config = dict(
    num_key_value_heads=6,
    intermediate_size=512,
    vocab_size=512,
    norm_eps=1e-06,
    positions='rope',
    parallel_block=True,
    init_std_o=0.0,
    init_std_down=0.0,
    optimizer='muon',
    lr_mult_down=1.5,
    decay_fraction=0.586,
    batch_tokens=16384,
)
MLP neurons of a small language model. Each row is named by its layer, matrix (gate and up: input weights; down: output weights) and neuron, and shows model dimensions 0-191. Each number is 128 + 24 x the weight over its row's rms, rounded and kept within 0 to 255. Numbers have three digits each. A neuron's up and down rows have the sign that makes its largest values positive.
After each neuron's rows, "fires in" lists the words (lower case) most often at its 100 highest values on Wikipedia text that the model never trained on.

L4.gate37:139081139122179159151104133116110139163081125098147127120174137119142108093147152102114125102174180145128139077112115111129102109127145116124119170151151124147095153125136134098113114141137094131123092157107148118119161102124114097135120119105127133138108176129116111128146085093132155113141133128125083119141118127128099129086106134167112126099117100118070146131153158148155136136135125164129123121087136097113127180140163131125138153129120099109087076117106094145148157106174112113153158167118097150138172129132135167132126090093171124085109143109140082138089126103131169126
L4.up37:170124156180143117123159084111152144122127134104133156162135158115124152104126165111148139153148155108134063124130112133126173172124128082080115112117137123148156112172132105151120136113124125154121123109178122141094121107171179113148151110158140129156149109148155084126120108149154138136122157102126145141132116126108153145140133079133153122135159091103133142098130125128126174128114112133080127168088146133120168170136115114115167137152171116135102144162089111127109136120063107139140123109166146144100142129142139123128112146168101117123171136179175170140097117120137158120
L4.down37:128132129129129138114173130106119126138154120103132154108138082153100172155139105151089110198112134125123114170110124100141114159160090153103149113091117128120130090114119133107114123136114110132130114169122142150095054131148143152132100103141115150107155116164152157124130144114128129106120161130127149184106161093111151094146174145118157133121110143149113108107104089155123157195168143080092094154114083129090121125116104110150114139117116127137161130133088118083097112108128137138118121144113133141122113142078138086149113124110109136133174137142104144104102170098113109161
fires in: "division", "debut", "published", "also", "established", "submission"

L2.gate386:140104136114136117131104145129096130124132093069119171108135143129105096160136124126112130153084149183139136142116114174115065096169152095120149109175134081173130161161118115084128115131103139151117147145120114141123120082173152134131130122132101128135115125126142157093164138113156168154086145108111146109127105111145159134118154113151101114115150126127077101145171166106148124168132140140176133153131132130102135131136125083128137143176160114093135111149117159142146073177166140152072125122122156150098124133154152100131120105126129106129105144123152110149137132097129166141
L2.up386:107100117122103142138133130131145116096098124106118156146132073147149107110155134095081129099155143153149094058126136129121091124138110100101146103121130133117066107132146154146102133148122140135069147134105139125137137116162109128141170106132133171125110141104169144109129116109136172114154150080149152128114102143104116122124136093147137106110146065142089148150162125133167122156117096105147153139114109086077164112118068102109132179119143140170140126151115136151136123139130153136114128163100132177162185105135164087122131102146134122123098149142101146139149122123115137154
L2.down386:105150133121125104140131127130081149124087125179137176111130107139146114165122076147071105090119113140114111055107110122098140158180142125161137120143145155127078080086158106156117144179133118133118148151115121105135086133133080152171127108158147113130118115139146158163098123168177145163116131098127140137085128139124106129107153128119149080113127109137154116149149160134087132136120096076124146116138100140163144122111101133091123138155128143151157134126116144144104119139083133114137135143132110160159141099091135135087130120114120145084119149149122139095104156099126115151
fires in: "its", "his", "itself"

L2.gate382:088098142145107152143113148143075109085137112097134135124133111136138141142165168055087148129129165166125167140127157123136091142141125138145162130099120107164143148138147150111110110129145149161095174106109144164110128080143093167124153143155124125134144106128120134111138138153130143095107135124144129172153135097132118170139146099169127095121125117088097118107161132147119110145129118178146115126148123133123070158125140081114130151149096115116132114154124108152110131124149110180111162125120185160133127102159129116139148087159113141085108076119119115095141154123115153079
L2.up382:123131095163147141145099146095154116160135125096113122142109113149125147141138147094131125120151140153159098132097162126110134170098086154147125132127155107160130149132140154146104135134112148170103135113162137127098108102142154099133125115131121165147154090086133141133112111144116099077163097116163145093161138112134161144131181046165125105167082120137093141132152143122124098159089077135143131168078123134120138132139099121129118148125103095146128144104091137118101144174108116126102146157153153135122135139148169144153068141153134118159112094111105088089111115125146105140
L2.down382:155121119143130119149111115107148121164101101129116090133146123110153133131146114110150106108137121139109100082099151118105182161123149108154093127146153112142106104108136097147093121156132135186129166170166137126128103134118122112142106101138149112147145080102136130159111077123123113133145114121136164110108163140113159159091152079104126134145112106149120103158132152126097085136121069082159156093115126163107150097145133148128138143138113092117124150065109151134083127150071111106084172122132134115139124125107148135104066139124111129099106125160143112085096154102120120148
fires in: "his", "as", "hispanic"

L2.gate490:095128131100130155105127139123127153080125141113120105141129122132089078123098110139097170160151106110122122103124094146124176164095126080099144129146130071102131122100105125148125112116125152074122124093141174139092115162165152153071124113143108136102167124136110163125138085153154094158134109149154141148128152120118110165088118072113085159133094140073131137091159158099160103095100136127177139106119134117145101136154126111126177081163140105112125144110097130142119116128137161110144116139139126095139154162124130154105137140139110133139161117140098115130149148122147153144
L2.up490:105133141122125157115101078106107171126158140153089090132159122134103089153093122151119138121147108085135096117107051168108174110093140079112132116109137091139149149108104107137121115131163133103141129111152190169117126138127181162150100107105138127094174131147114149140127113118157130143112148166124134113133133143111135138107115105136105174152119122112137126105124155075123075100099152117148146131130111093168119134134126118125130114164153115122108132130083129148110146166135133082143113149101166116125135151114103155101078148114120123136090106098080118126145125136151115172
L2.down490:191110145128135127126107124136091181154123129118123132098142149157131131131157148059120155112153071122153123140104122158136118147117117097158178135121151094109143139141110133133103126149152159175156114153144132178164102116115146149163129134148159136115114139130077135088122152096126109128119133113115135141125123151107201112102121160114139109109134099143115111090112089153161153111118124122132116138125095147133125140123115156178130166076127156102114096116114157116104123124068110091141130115065139132110120138111127111112089127114132136125102094152159127117112124133096071178
fires in: "be", "being", "become", "could"

L2.gate197:147112109149155163129119158105168134131105127162165144156124162153160093158141125122087122135156127132124150088141148159154123153160117140097125109150116161113182156130172092140078127141127107129138159163111143130147101104144139124161119132158118083136166070090082123171126153150130127126148136140105157083122134123114117117104112130084141125112117139121109140142141106105139153141131128101155153074171169137092124156164144110131139155166122109158167145129100102119127164148127124113097091096122132128069117133105133132131125159114105148130082164125113157083127138125168165109
L2.up197:128104154122140058093145118157143118118165159117126128156151121121122086141123144147126155119145152169143159151144116104136141081158116132143147134141137160136136122148112125178107149121104111098159173123098162086133079147159111134150128170180110153157086139107122110146097141121144146134082092118108142159136111092137147158105166107142161101106129116117136121132131128143107074167111141099127121124119087143140197172143157159143101096113155146168116100099151121172130130109122118145128149120164113148124130120155135093095113157135135075142098124090132133129142099125097112130
L2.down197:143117141117147089100101093149133096117138163092086118164100112131110102136127151168122127118140129167145144166134130093145134127138148111117146138151135149116115105158117147180096136121102115115175142123113146099127099119168122142144160194131111136118085159086161103134138119110150146119056126130125144143134139107142135157110156119133151115091131112102144137120130134177133079138139123105127152182097066133176182169114154175152095086108133139152096125106163144173147144135104097101130154098141140139126124138150105099107116136104135099125120140108145135135140100096092126128
fires in: "to"

L2.gate305:122107136110153149177128124139125108094110121123132131127129140130126100126143143116079135143107138099192102115106122131114114131158119096127121145099152092092126173126117157127043157095117059098104106102130093144133124151156141123120103141134090108163147096114166142159153095135114151116122140140149116111115106168112106124118138164105115085125110125112087138112137140132119141167113126117133084087119167134107145090120141119121138142173122159153088106101117172109140142161156108140077151188155112131107130141103135132147114157112107119158142159095156096118152155113159160115
L2.up305:124104091122145128152146114112173100106183120105123092101160131133139081125133145142096189126159141116161076137113144104165169111148119111137142159127102134146141146100094116170114114108119142114102108127099149116144136140151143119163187147105142118116136146115124148139148086127129135133143097154112108126137103162116139131128127125093142113129077139171156104150138132122123089122131090113144117136127106133146157149156163153144101071117134155096125113084139130137142157136187129099130148132147144165142073133140158188124110123123128171150076094154132106089140110077136120133
L2.down305:117089088146179112140105114125117076122149118109118083108129128149124100133137114136113138135131159126147107121100152095137135132147115091144123135095106158133111104078128135169149130093155111142116111131075134133123133124112119119129079152123161119090103159115118185138137092129136119144112096139109147111119170154107146155125180141096100107079096174132186113133136143135130115155112092120102141129114086140116152133131129179163144092100114143095115106105122109116136138126162130059147157133147133127147099124114118155130110112121162165120099095131106120142117098054141091161
fires in: "would", "world", "could", "held", "old"

L2.gate155:144100090097119125125149154118158162106137126122137120125146099139136097111079075128086162158152096077092145112193108128114145130151127137099140119120130111113166118140131147113102112111120150126111122133119114133182136173155152143098140129138100148154114084143134099127151114121152105132127168120126137110125125123092105134092158138153120116112126127093144141116155128102123125134109137130126131102085131138147109147149159150125185107171186139092103122145106129128104197126146149120118097125095161071132149141088158175103136137136120122121112096105135171111126179127179132090
L2.up155:127122130119113151143123130139143130135104120146108116117156142143127139132132113113132110120125115165123120121065092128115144155103173118135115129117130108147109106142120114112104122152155151123146120105099102148122105115131137086113138129093129133126128118149084159124120130141130130100147094104150062109175097133120111139126161113155147136187106117200103163124108139107118126106068101163121166135105138107072111139174116106145154172129189158140168144139106185106099100170099170106104156147139106109085141150169155125127163088157133150151124093167124117139141129114123091137
L2.down155:109158129156116155147121139147141143159127113137115129130155142122117131137134118081163112134121099186108111125063109122101134143110161105166089116107108117166112088127124103152116112164126169124142119120094112114109123097128136117120099136142155149140157113147100175122110113155140167117129123087136083136153102140124126132111134084131134136175128127203121147135124142101112102084124084151117119114127119113068140126161121123140149164136183157150159175119099175107095099147106165097115164143155121169107137149165146096119146100158132165133134130178132116136141134131099106149
fires in: "who", "coach", "co"

L2.gate428:126156127048119156101117134097130137119124129100119088121139082109118110137121120154113129100132129105182095067140112129138114107104142139111102101130123095081103112172096145088095106110131137135123110097156121171098105150155085094095145122147150127088127117104142163139122158142153141117127144149182135169118134153123129120132110130137128155127135105147143125137123116101110141126095133130122146127127153117118175115134166124124179144156126043139095140135126143118087168141156113087109138128113144122170134122104120146071127120183116131134156128106094161075134129133142138141
L2.up428:103129112119126164137122103129132150140139095138106089114164154136104136135094107127097118168096163135127184138147123115099137107139142147138093132117163158096110091110113106081130112141156147111103129100128116120110120141107137146108128142107112149119107101137158132104147128119115114104111093160084069127120107136149146130121138163188108129159122107150083121136129152125101160136127130137123158112124143145090104130149095072108131142126100159076139123153125147116079129144104126086124121132145093072138174142125154187102150139183131152171171084078148140113157138132146125105
L2.down428:119152112166118147135125118147150137119139140146089100128135164133122138140067086132119146176094130105125134144120138104088134155131132149161115145139114154111110110112110123149138135148156167111107159134107095110136133126103142120130081146108107149095110120163083151142153088121101137107121086130085075104122101137133147151094137147170091086155105129173093113147140138167086152156115134115125127097155139147127129132134119111118109145145122179104117112174140140102094091140087143109151144132164084122107168111135152161131142102102160135148097103132203113148163144155134106096
fires in: "would", "could", "as", "courses"

L4.gate397:115106113118152158147093171097137134105120124113185116172196172131125143120125109151130114185084110138119129140133130129113152117119146097153137115085112102125153103108112107076113100116136095132174109151110101170119121125112110106151144094130175118080104152140141112128164157156113113135149099143141115113120102120141113092127095116159135138140152116114143099130123130073097070126121163154132092176175124109092143092110134096128124171120146079131103129127117139108107126129172140153143132114156095124095121130091128136121145103127154096107119131097137167149101122089127119140
L4.up397:130156150120153129150138137088146127110150122141135134134127136117129128122109115175112139108084167121142144158125126079133160112113136124103130180099137164110124095131123136146146067099105152117136118122085091152101150155140125102120137146119114094100107140147179073133133135150088148155149116124118135169104161148152127100147115165135153144149122089150104137116104131119103081138138193126150141129141054112123158134134131107133157147138113126131111122100108127122090123108140098116128103078159096100139095118113135119102147198128142152179127104067126149136125131104080155137
L4.down397:114103133117133086119164134144129134164138135134117130153166111126130131105140149126092142127077138125126142090088142065117115105124156162174130132138140126136133110148100136141139113123130064132141126106163118085123094146122152107184103193171102096151136162110118086149099106133083137151129123150109110165139146098136152104173146178122153134129116115143156127157131125125141092195148138157140105104131117130139148120119151120164103163126068148143087100151118146086115093131135109130112116129121097153135138116155137154162140138135164134098150150151133170103169112142110105128
fires in: "assembly", "years", "assistant", "association", "year", "assault"

L3.gate60:133140119123096114093104094135133104069146157130099117122090161105139062144079155175121128136151170160145116155128133153132157106090158134141108111116139098131121145147136093114104184142121095157134137122081140141108112119120161172169117146111156156150125137141104132114120095089117155143117133080145133146101114122127151114168156156140125143143103115143087135141117152108161163143133117094143094103126116122111149102150139116137122136073144166137092139141123100132172144149158140180130120154170131131151140130139142120110100128071085108113134118097101112141164135096099163116
L3.up60:111146149127080132155101119143149098083136134129124105134125107130147082164094120128130154135123173173160164149149109145089151119120125145169124138113129150149148110188118099123148104157111146128121149146109109129119136149114151145154094175140186119126125134145146147109141141096107114134143190099136165144162106115130131114114142099114144151128066116166169109096117158098133136098130117138137119104127147121168147091088126107170165121121131146159115120165130085176132126084132111175118169163156163130162144096150117131138101135101138117141125120121097124147189157114122124134
L3.down60:117097148077140109120124180104127144116125147151154143113112166185132134118111145130096094103141119087133129122098154096149132127132103124097110127123167102135098111174098125155149108107123135102101133124121139099152142092172114154137109075143134114109095128126140118068137132167135125111080147102110120154152112110095137143126097078122091146198148084179141119128158100136111125122156129096131083141149108124152100127143162143126082145138161150137108124128114143130118083064121131145135144115137159129141106154155106110092142120085119168122110129122135128149132153122159172140
fires in: "known", "northern", "american", "southern"

L2.gate74:143149134131126175143127139104154136104149131113145103125136140076140107118128082109153110136075163126129190165166128133100172117094096100171140102112147124113125095104120124108129143121154112122102146137060156129134149186161138129138130165140054123097131145073111151141143205132139109146118131126145129157120148104138106142106111120097116154106115154118124125090142095126125095119160108143145154146126143135151079159129090143075152137134103116115115114090115104110120133093127141141130131094145137147162138128157129106090161116124116115155123137139117151091130106154170129149
L2.up74:111150140135125160131127106085151127114184126096124106092141150091111107129130092130166079101093117130162116107099134120128172147106136124159129096145156116097104127110074115099129125117170174134082138152124147141176153165148146089141141136074123138053160094078119121151132175156130133141139113147136119168111140127113116122128123152120124164123101124174131141111124076119118087125118096151161113153128128193162109156108102154084151166136109125138114130090122116129120121100107146157117100126152124117160121156140134130093161135094133109127150121127101134114130114142132119108
L2.down74:073102100080125127126126153128125107149150130128094113093149151136094092112128121162139107159155145119166114114061115131130105134123143163175144094130144140112149125095106133107112105112165143117138094163152093123157155156145149132123107106150140147117151115105166155147105127157169125153102121131121131125141149131107148118110116129108129104109128126207125119115102092155087131123183101170085092102151126115144104111112148107090133134132118105134151135145104135147133112091114118161117088071139087130105137124111121082096128149141113177095128105158107139131130111120094101077
fires in: "including", "included", "being", "be", "into", "include"

L2.gate356:089139159133112140097080125142118153105134142129160094179128128118113063142144126139160095148102125129140179123117121122156191155124110118123141151124160113127140123152114141121134118106121104138186093121109152140119149118176143125107154088140095138093163124115100139115154131138121135153135133055144164129091139141142150126125117095154124160138101103082093114124120130085136069100158112110115142163072142125129101132158135122122167137133122090122085133112138128141109112126132141109094131139114135126147139142111168081139088122143100181159146097123090097144154094117147138114
L2.up356:095113106114103172130126090122110180086128107108165101139088128087139095123191122145152148153101100090153165093106090136151105133121138077086122085105077117141144121135108120111160174150135143132138132121106153171155158076128113128102119124128127153134132151123117075115107171132133166147123168164106149112110116148143116115146150134118123157117156120113110121118160148150136096125128106129115141113156101135189095062149124133098164143159130125093119137128169140131103090079155136122129145126079128133146144112130119111120140161126123126125122145145097156113099127142135144137
L2.down356:115132085139084167135161118110120147085117129142182121117089133093139085117152107117114151130112104117126163099104103151166107115139135115109116108100099129133138125085116147140165174131144158144125136137086157147134141098119084135113102121103119150109131130114144082102113162099130153148096148176092106103091112165142126100116123109125111149120150152147100106108167148157114128131109118134142131106124100103200077051153122114081156113113137154106121088124142142124115121100147125122147127122070113125144160120136124112144151146118133109133123151153117107111096127152157169174
fires in: "was", "be", "being", "become", "housing"

L2.gate236:103080125115157191131139123155121138106128110164149114113161170109157110153136113103085179114121143079127116144124167143129116141126142127102099127107108141117126109106124117114095101095132074081098148136127130131098130084128145088068099155133119146156112107124140138116134165150103116140112141114074115120076099122112082133108137120126136093148132126099104139166124097138145171127104132144138106120117129126069091096182159139127154114110133142073123120154133157111119179125137145118054153144132125131121135125117150146091122132149108145149138103114140139092150119103140121094
L2.up236:160132111147125131139114125129165112129134134128141104121096112170140124126129125101122110123098128122133116080138116136124146079123133097125103107151135110136117139111143121150112124147081153091063120138130150157118169145121168139084115152125136144104102107120155100133118106085150127125140176117109150128129102127112110109106115128124108136129107105134148085165111086163150132150103116118107090089138115129109153181096094102093105149169108138204125115144127115079064168173135135124107120140079155153135115120103120123133085156111113144151078137126120164121111176122186107141
L2.down236:148132113148144127121101096127169114148112140146154118140094129171117121104134104129134119116111114122115151096129121149104132106107131124121118098138118109153114135120142118117124110158131128093084105112133126142144172119155159126104121142113129122087111124096161092135147099100139135120144165135096181109125094149123103113117123120153099131087121156205141084121128114130169124149117112117147109115135119133132187171075099154099111143181100139186112102130096130075084152186137124109117132146076170124147115136104139126132097137106104138138068130109089158132096146109169121168
fires in: "would", "will", "could", "still", "village"

L3.gate239:137118121124115143142164115115176082145124109097131120126160111158122126126124145125097154129123107137118137142099115146132096110120068117140165150126124112117167119119129132159123074102122122178146093138125122111110115143100171156115141117114129102119093076132183084121153157126086112143148126133103131122098098111176110093150148198128095130113096124154139167133090097117095105152136163138117133148132149091138100137180125129132113115111160113131135123182115144162126131166156112117095154127090131160103134132118159132099087067122122141114114093118109166150110164146163149140
L3.up239:122127145132129112126135092129165135122152094116159112128175115157102108090125124130149124132085122111130099136109108082106112095156117153141150125149126119104146101108122119163126100109085132139178110131131113105125107143114156084152129100102126118101099086116162087129117128100081095166110119128114100091112114129157115130122152156105150111109124060128143142102086132113104094152135156073109131105107096092135134171164133159115117141170154141139162109148142132109155106168114094126090149111118117134119093155136182097109122105137134186118078093127118144135105158142120084131
L3.down239:140135172088136105153122170124132192120119126136101101148144156095111099086167114193147110092084153144144149114105126110136130123116080139081105153121137131121123148114121126139096119138110154117096114137129159102148103093160137139140060118138120175161162128137138123105114118127136102136107144096129117129147136114117119106099139122150135108107127121129134141135167102119117107138166137134121087136133100116103143162127086139120079093126134178151125170177160110153147101143113107151117165145155116129185141158100166118119168118153144133099126131111127178132116102157125074143
fires in: "as", "atlas", "assembly", "association", "at"

L3.gate139:079083109120149098101089125106110125158128129101151112092156166120167157151126147124133134106142147160152144089147153108118135151145120140096127107132085119129125109161140089107106121120128116204103124137103110164129113155111125115176097110126167168096167106086152149151144178146150109126161143088120131181131157123092104148146148152153121125184149081116096145136117109094100113137149121123140146130122105110106125105129125117122117146139114081136110121094157129129141133143156168071125104126125101122115131131155130129144126126117143149101126128129121080101084159088147158168
L3.up139:121121130123125099113128177106134125117100158143102121114150145145172124117133170097116117128136143213086144095127153124100115151130095136106115150180093128116115083129145138100134106134128118146129107110119082136129160165160115109122113079132153128111148114084172163163130152166134137093149130074136178134108118107146158095093160141134181111158131098176111127139106135120173101120168155149145135138118084116151102123185117116136092154123136130150123122133095162136130135121142149116112099134157120091146130130137130119142110139141121151099113172139095091131120103101126159149
L3.down139:076121134126136091109137083148123151147080155115121146103119115114159138138162130096113133092107135184092115107116115115139151147095152136111139123119134153137080135113117135120156113144115092134118142122126113155125135106116097161153110099123148121133128092124136136143119146140176139144132117128141107164083112134173144113139134131119107136097116111124113102135157159100087122145130136129093149149155107101197124112132133147123063095119111150152132129125097175174151150159117108108084176154132122121148159136144176169115135093109118103083097124136112113126133195084120081169
fires in: "his"

L2.gate353:111127136110142165115145154102125166076135142144120112156095140129125094117121135123099136162138117182112108119152108115159120110157072080120100105079106121164172118122130112113112104132150143139127163158128126193129123157166121095117106125126136109128158091159175124119138096097153155137141101112105096095123124154115095153125158137127126139110101086110166164134136111091113105122109163125128113124102097130148116117171165156136135129132140120117081113125138102092102163160126134128112132158137111061144148147120133116040112149133131164114094131105133155119107153110142146128
L2.up353:102118130125158104123111090137112111104130142122126151117137092130173073132097154167164147133109133121150170110102138128162156114134165113122151112107110099101157135125113110124118140144150171136162129090145133144115114126105144138106153114116146139114172139138126112135148084118118162123124128156109121136091085154168132182159132160126150137140128125171170119166160127080106131146102154169175136157069105114094137097154133157104142113107143136152109121087111114136178175115121117138146104146152112125173122118078088131083120140095128110111089145146110105142141092091131170127
L2.down353:135143144093142115123102154105095104108138168158096160151154117129138113115111174145121148162138112115149172119104121120154109105142143101115143106120138106145131164112119112153134091130123092119170149112115128147168111111099152117077091123094139127126178148127120085116148084135126157129145121147136129141103068143139160181156145179141106138100130138107146153141107126050134139168106141136115144124118126145137137128108167128117164120129172167134108112095085154171138148123122116102131125147168083157187118143076131111136111145147150128129097157139141136121121087104120155157
fires in: "had", "who", "assistant"

L2.gate200:121093132112111128122074143135120169097122131123110165152115142128129119124172125101158157173108129135093113114103124153148174121100116122101142124125096107110106118166143125118134147145153117161111128106099139146123108106163098132124123123097117113170195114141112141110116187142123162116183141107166170108113151147152125165089142141118127099123133097154149134146137115109128104126119106145149139127065133142121075177129105075094142131154093114104137139065083165150116149145156153104099124108142127172158115145110148106100109127140135121113134136114114117070137123107160151151
L2.up200:120087111160145092082106136131141163135104149123157126103091092120126144119125140129118137147120124147139188076104118142093128093140133095098153107125110091151116081098131132145160092175160149127104110114122135162111128138119143155111109093130144145096101128109156119156121151122139110118149154099158168145129124146125112122071110081122100097127097108109146119132114125141153061121109113124143119144103096136122103148154153145086105101115146136145112075095128161128058172115159155127092123080120131129135133130144148152124110134150153129140082150134116118118113148134194131159
L2.down200:090144102144144075119133109129159154153117112115151122099083058094121170157137109155087117088111132172142183105097123131085116127145162086140135098118109112148140089088134153136139127152120123094111121103092120131138088124084133160121143075122141149117094067110163094146115118127171151112136131122177106153140119146133105118120143094136090106131135140133111132158134161120134091143143122112152103155116077162121124157143129161127114110120136117135125095103089144133109136138133155133084122146129118100128145133125145178110122142118139134134103156141130125164112130114191118169
fires in: "his"

L3.gate256:147139078148158127115122137125149079089138102140123120135127154145141121143159115141107118142142160151123111108112201099162156129108116139156107139174128119109129089106181118130141111081093124138114124111154125125102111180151142126137121135145130151162152146107132128141111147165120096102137140089120149092122113112114186135129164129153115093130149079154118098105155148143150084122120164108132151163136098156114135138113122111108100134155128078132155098071097143138135091161145150156122107119126095133125137102138157151088106123191116098151150141135111093144115164107161093100
L3.up256:148147104141144112123095090137143101093119122133112128115118133160108073147143119162154133175127150151157124129147144126156152126130101106116111135180121132111141088117136115130113111140084153166135121102138124178117099148122151114156147116129135170149130144148135110114109133157165095109175115108132154059128136156150151143124123098186122078153154109166156110119132107141129073134145098104129137137124097116124132137096082138085095121145099150147178107108129177107120130140129179087145111121121119165095142105108162107103119128153159137170107125128114114130146143104187141095
L3.down256:127156136129156075113109078112067117117111107134156129132166139143149101127149127201133142147118129151157143114135161128104176148133154125111069076119146141170139097119136111115121119170097125149141131122129121134111117065079131118142105098113184133142075163129163146153131144134138155122121159136141127159131164178146109102101153113154109088134115161162143113142143117141139115103128093105128128127089134151148133128141114109134135068139120126151159138130103152143121128120136133111121092122093125141105124144105162097108124148172137155150124132116119141163070144099138142176
fires in: "her", "his"

L8.gate136:124160154136148164143120109160131146137125138141141085135093142108110103162146123120089116122118098123154115120133134149135148121113146138164095099128132115104109091106116156127146116140130116167054175155121113119148108140163137129096153131118102128121145133135119145154144092108116112121141147168112162084077112129154133098129129135142115162184121177101141140110148121106148143115094135107164170135157100148132203103152130094115146129164144124126120081135158158168118098140141153144139135145087110083122173122146149125101124162111154161134116143082141125111133128075069131102
L8.up136:146130128084117099110117123099131142116139122135098097128112180136121078154135090117054141126149103138123130125151173133114152155095148160166129165132128129151110127131131153106123135109107098111069133152106134110141112133173144117138140122130097121122096121156135191159128119115128115104110172164119107101084081093123138143141157116121133173157160144088167141135125163110084147117093119147075108144151139111116124103150144124148132155112138145147115073119112128148136072123164094098130142104113151096093160126129119127125103140134125134118170137082149115090155134139154090133
L8.down136:135116172129156162125128104112157108152095104128116107134146132077135136136119139135094103135164110112135124116119121129125165144130123118086148141153103141129104117133106153115139153105128142111082146116103118165138103154155139177100121133134178128109158125140125158140147079126120126123188166143129122126093107128149147130151145141147070133145111159113114155147104133114117126153085112115095132134119084112106134102191167136138131124084110145148165095173083167080105141125115104142147119089099110105112154113165128071090090146095100123140124153098126112090089102132126150088
fires in: "to", "would", "not", "could", "can", "will"

L4.gate336:104108130109141130090115151100129151158084132156158101134169126091160116148132163130117170128114197134145174103129125128124138139135150116155113145146147098131118122085139134128150143145162115107089091163110129112143104084125164144152099147124132136115108095141140150131136106110154151109119154152094127102129122124122157130105124135158122149157158127073113144143173166161089151136123149099140141108145096103097136139088139082114139120120144125106096133096115166117082164138096114163119147147122150134127121075216117119109101158087112159118148165139159105142137123099112126117
L4.up336:142148114137135087127131135143141132111107117120138160126095134177127107152110111108080090100155110162094141129127100119113123102139126144109156096141169098170128173145117110094081128154117159117079157181110148127133145158161090160156120161168136133111126108145183107127159145151136164125135129160110135125085133117148126147105147153135129090136157101106121140169081141131130101128092121142084153116131090126096116124122121116133133128125135195157110100148136146141106155138141094158176158132152124102100162132171129111109111165132087127147125141071132145134126127096160158114
L4.down336:136079200107128153102158104149160149110091107138150135159094115117125116187108132142090134129146138145149180095126170133127143124113143127120165142124148085171123133132140096092095122103121152095134101150122140180117129153170145154120094116136128105136167117144144120086126137132134149122089105183102154119116146111150145111124128156122090132150119160171152140157137137137101119159119096108119141142165078128087137168087154112139108118098115139129135148168104105098104147144107128166147121164127129146090135113176113147089128126107113083145115144114162136148133144098122122142
fires in: "to"

L2.gate30:124135170097128140122149122114142157083129117144138102124128153137109077138091133119125162151097172097152126130167141148140187120162126090137105124121125104116149104119067127107088127095105104127108157120143148110096108135145150122116154126139094147123134145151143121155149086143125127135105151163117083146094091148134076120136107083154132153170110100089150149136103149115128107095088107123103114122137187124158102125138139081147162120162136132114130100116094153102115104200146160121105145111109103116161144145098105106093096161130112161114087136124112136112146129116142106111
L2.up30:125149144091132180115153085147110173103148113138141132120139138136117075135095124094129162133094160069126131101144141134139159121148145107136134127082133086141114076110081165125118133125099096104114134117122121118119129134146131115101125136153094125115120112164155131138164098117150153138125180163113072121124056164110087101131117099157134133149093121114159099138130133133150090120096121101118115122119147124105127101129106073156129126149109158121121107127096161114132109178143151085137149134103134097174159126135112134076119173145120181100120130139112114100143159122131132116
L2.down30:133109182130142118117127140133134115173123144152160100150128154096126118128122115164079118123133162119125127092113104123132140132115126143091145158132104088205136147133138099113164160092120119089150147128127091170128137145168152111128105143125142121104141129122130161119140083135139157133133146167158116119123122116122115133153135117201106126118136174129124131145135121141141120131117107106120111111120117116138139107166163110131089137148105176154175115120099170103088133101073088104137160091110114133118171114158124081075113117141133080128082176133132129101085104125159123102
fires in: "would", "can", "to", "could", "will"

L4.gate148:108152147158095104135145164096157122092140147121082150119146114166109137129126117141123114144150173114142112086134132091129137112130130140151102125105087120149132111112171128095111075115120122124138103123127134124099121169085078065127129167135120107122120140131105107075119200135166144138141129102124149140108108104158105113078144120106110136151156141128101144100114199106122122114122136170125103109134115079158144097115161120144140174127108157140144116153082122138127155096151122143158111111156115132133146111126162120103127067161133119124148126096093129122127147104160094094
L4.up148:100125107134093119138157142157140137124161126111117121128140125136150155121119143170133107123110150135126162130162113096127159101159129127130111121136064122172111136122148072106109140129111141156190099151119109166162103144118144107144094143115142107129096058126102105137114136091140161168134096107098130095108094124134139109123087142129155140087119119143119118080147144094136105105161118137119152108131122109171189175107122123144143156110132139122117119096127143102104100103165117137120163116176117146175104145149133148182119159150123124152071143107154126092127170122135126091
L4.down148:153112118098114089119110085117121163101104159141099111128096150105197112149126117096104120094104110118165129093107150121100119125129176147131105106176132171124095133136135127139121133133080137130177127130154125116124115099096112148202131111103172149127131119167134110114099106130131082147122157141138088089105112132136093114133110130154119129117109103138174124151091141121100118135119147131115112103145077143113129171109130145118100135138122102114150102120133143141118098130073123139109143122158192175184097164161134126122125156104122116122106106109125170097158130143156129124
fires in: "years", "year", "you", "yards", "royal"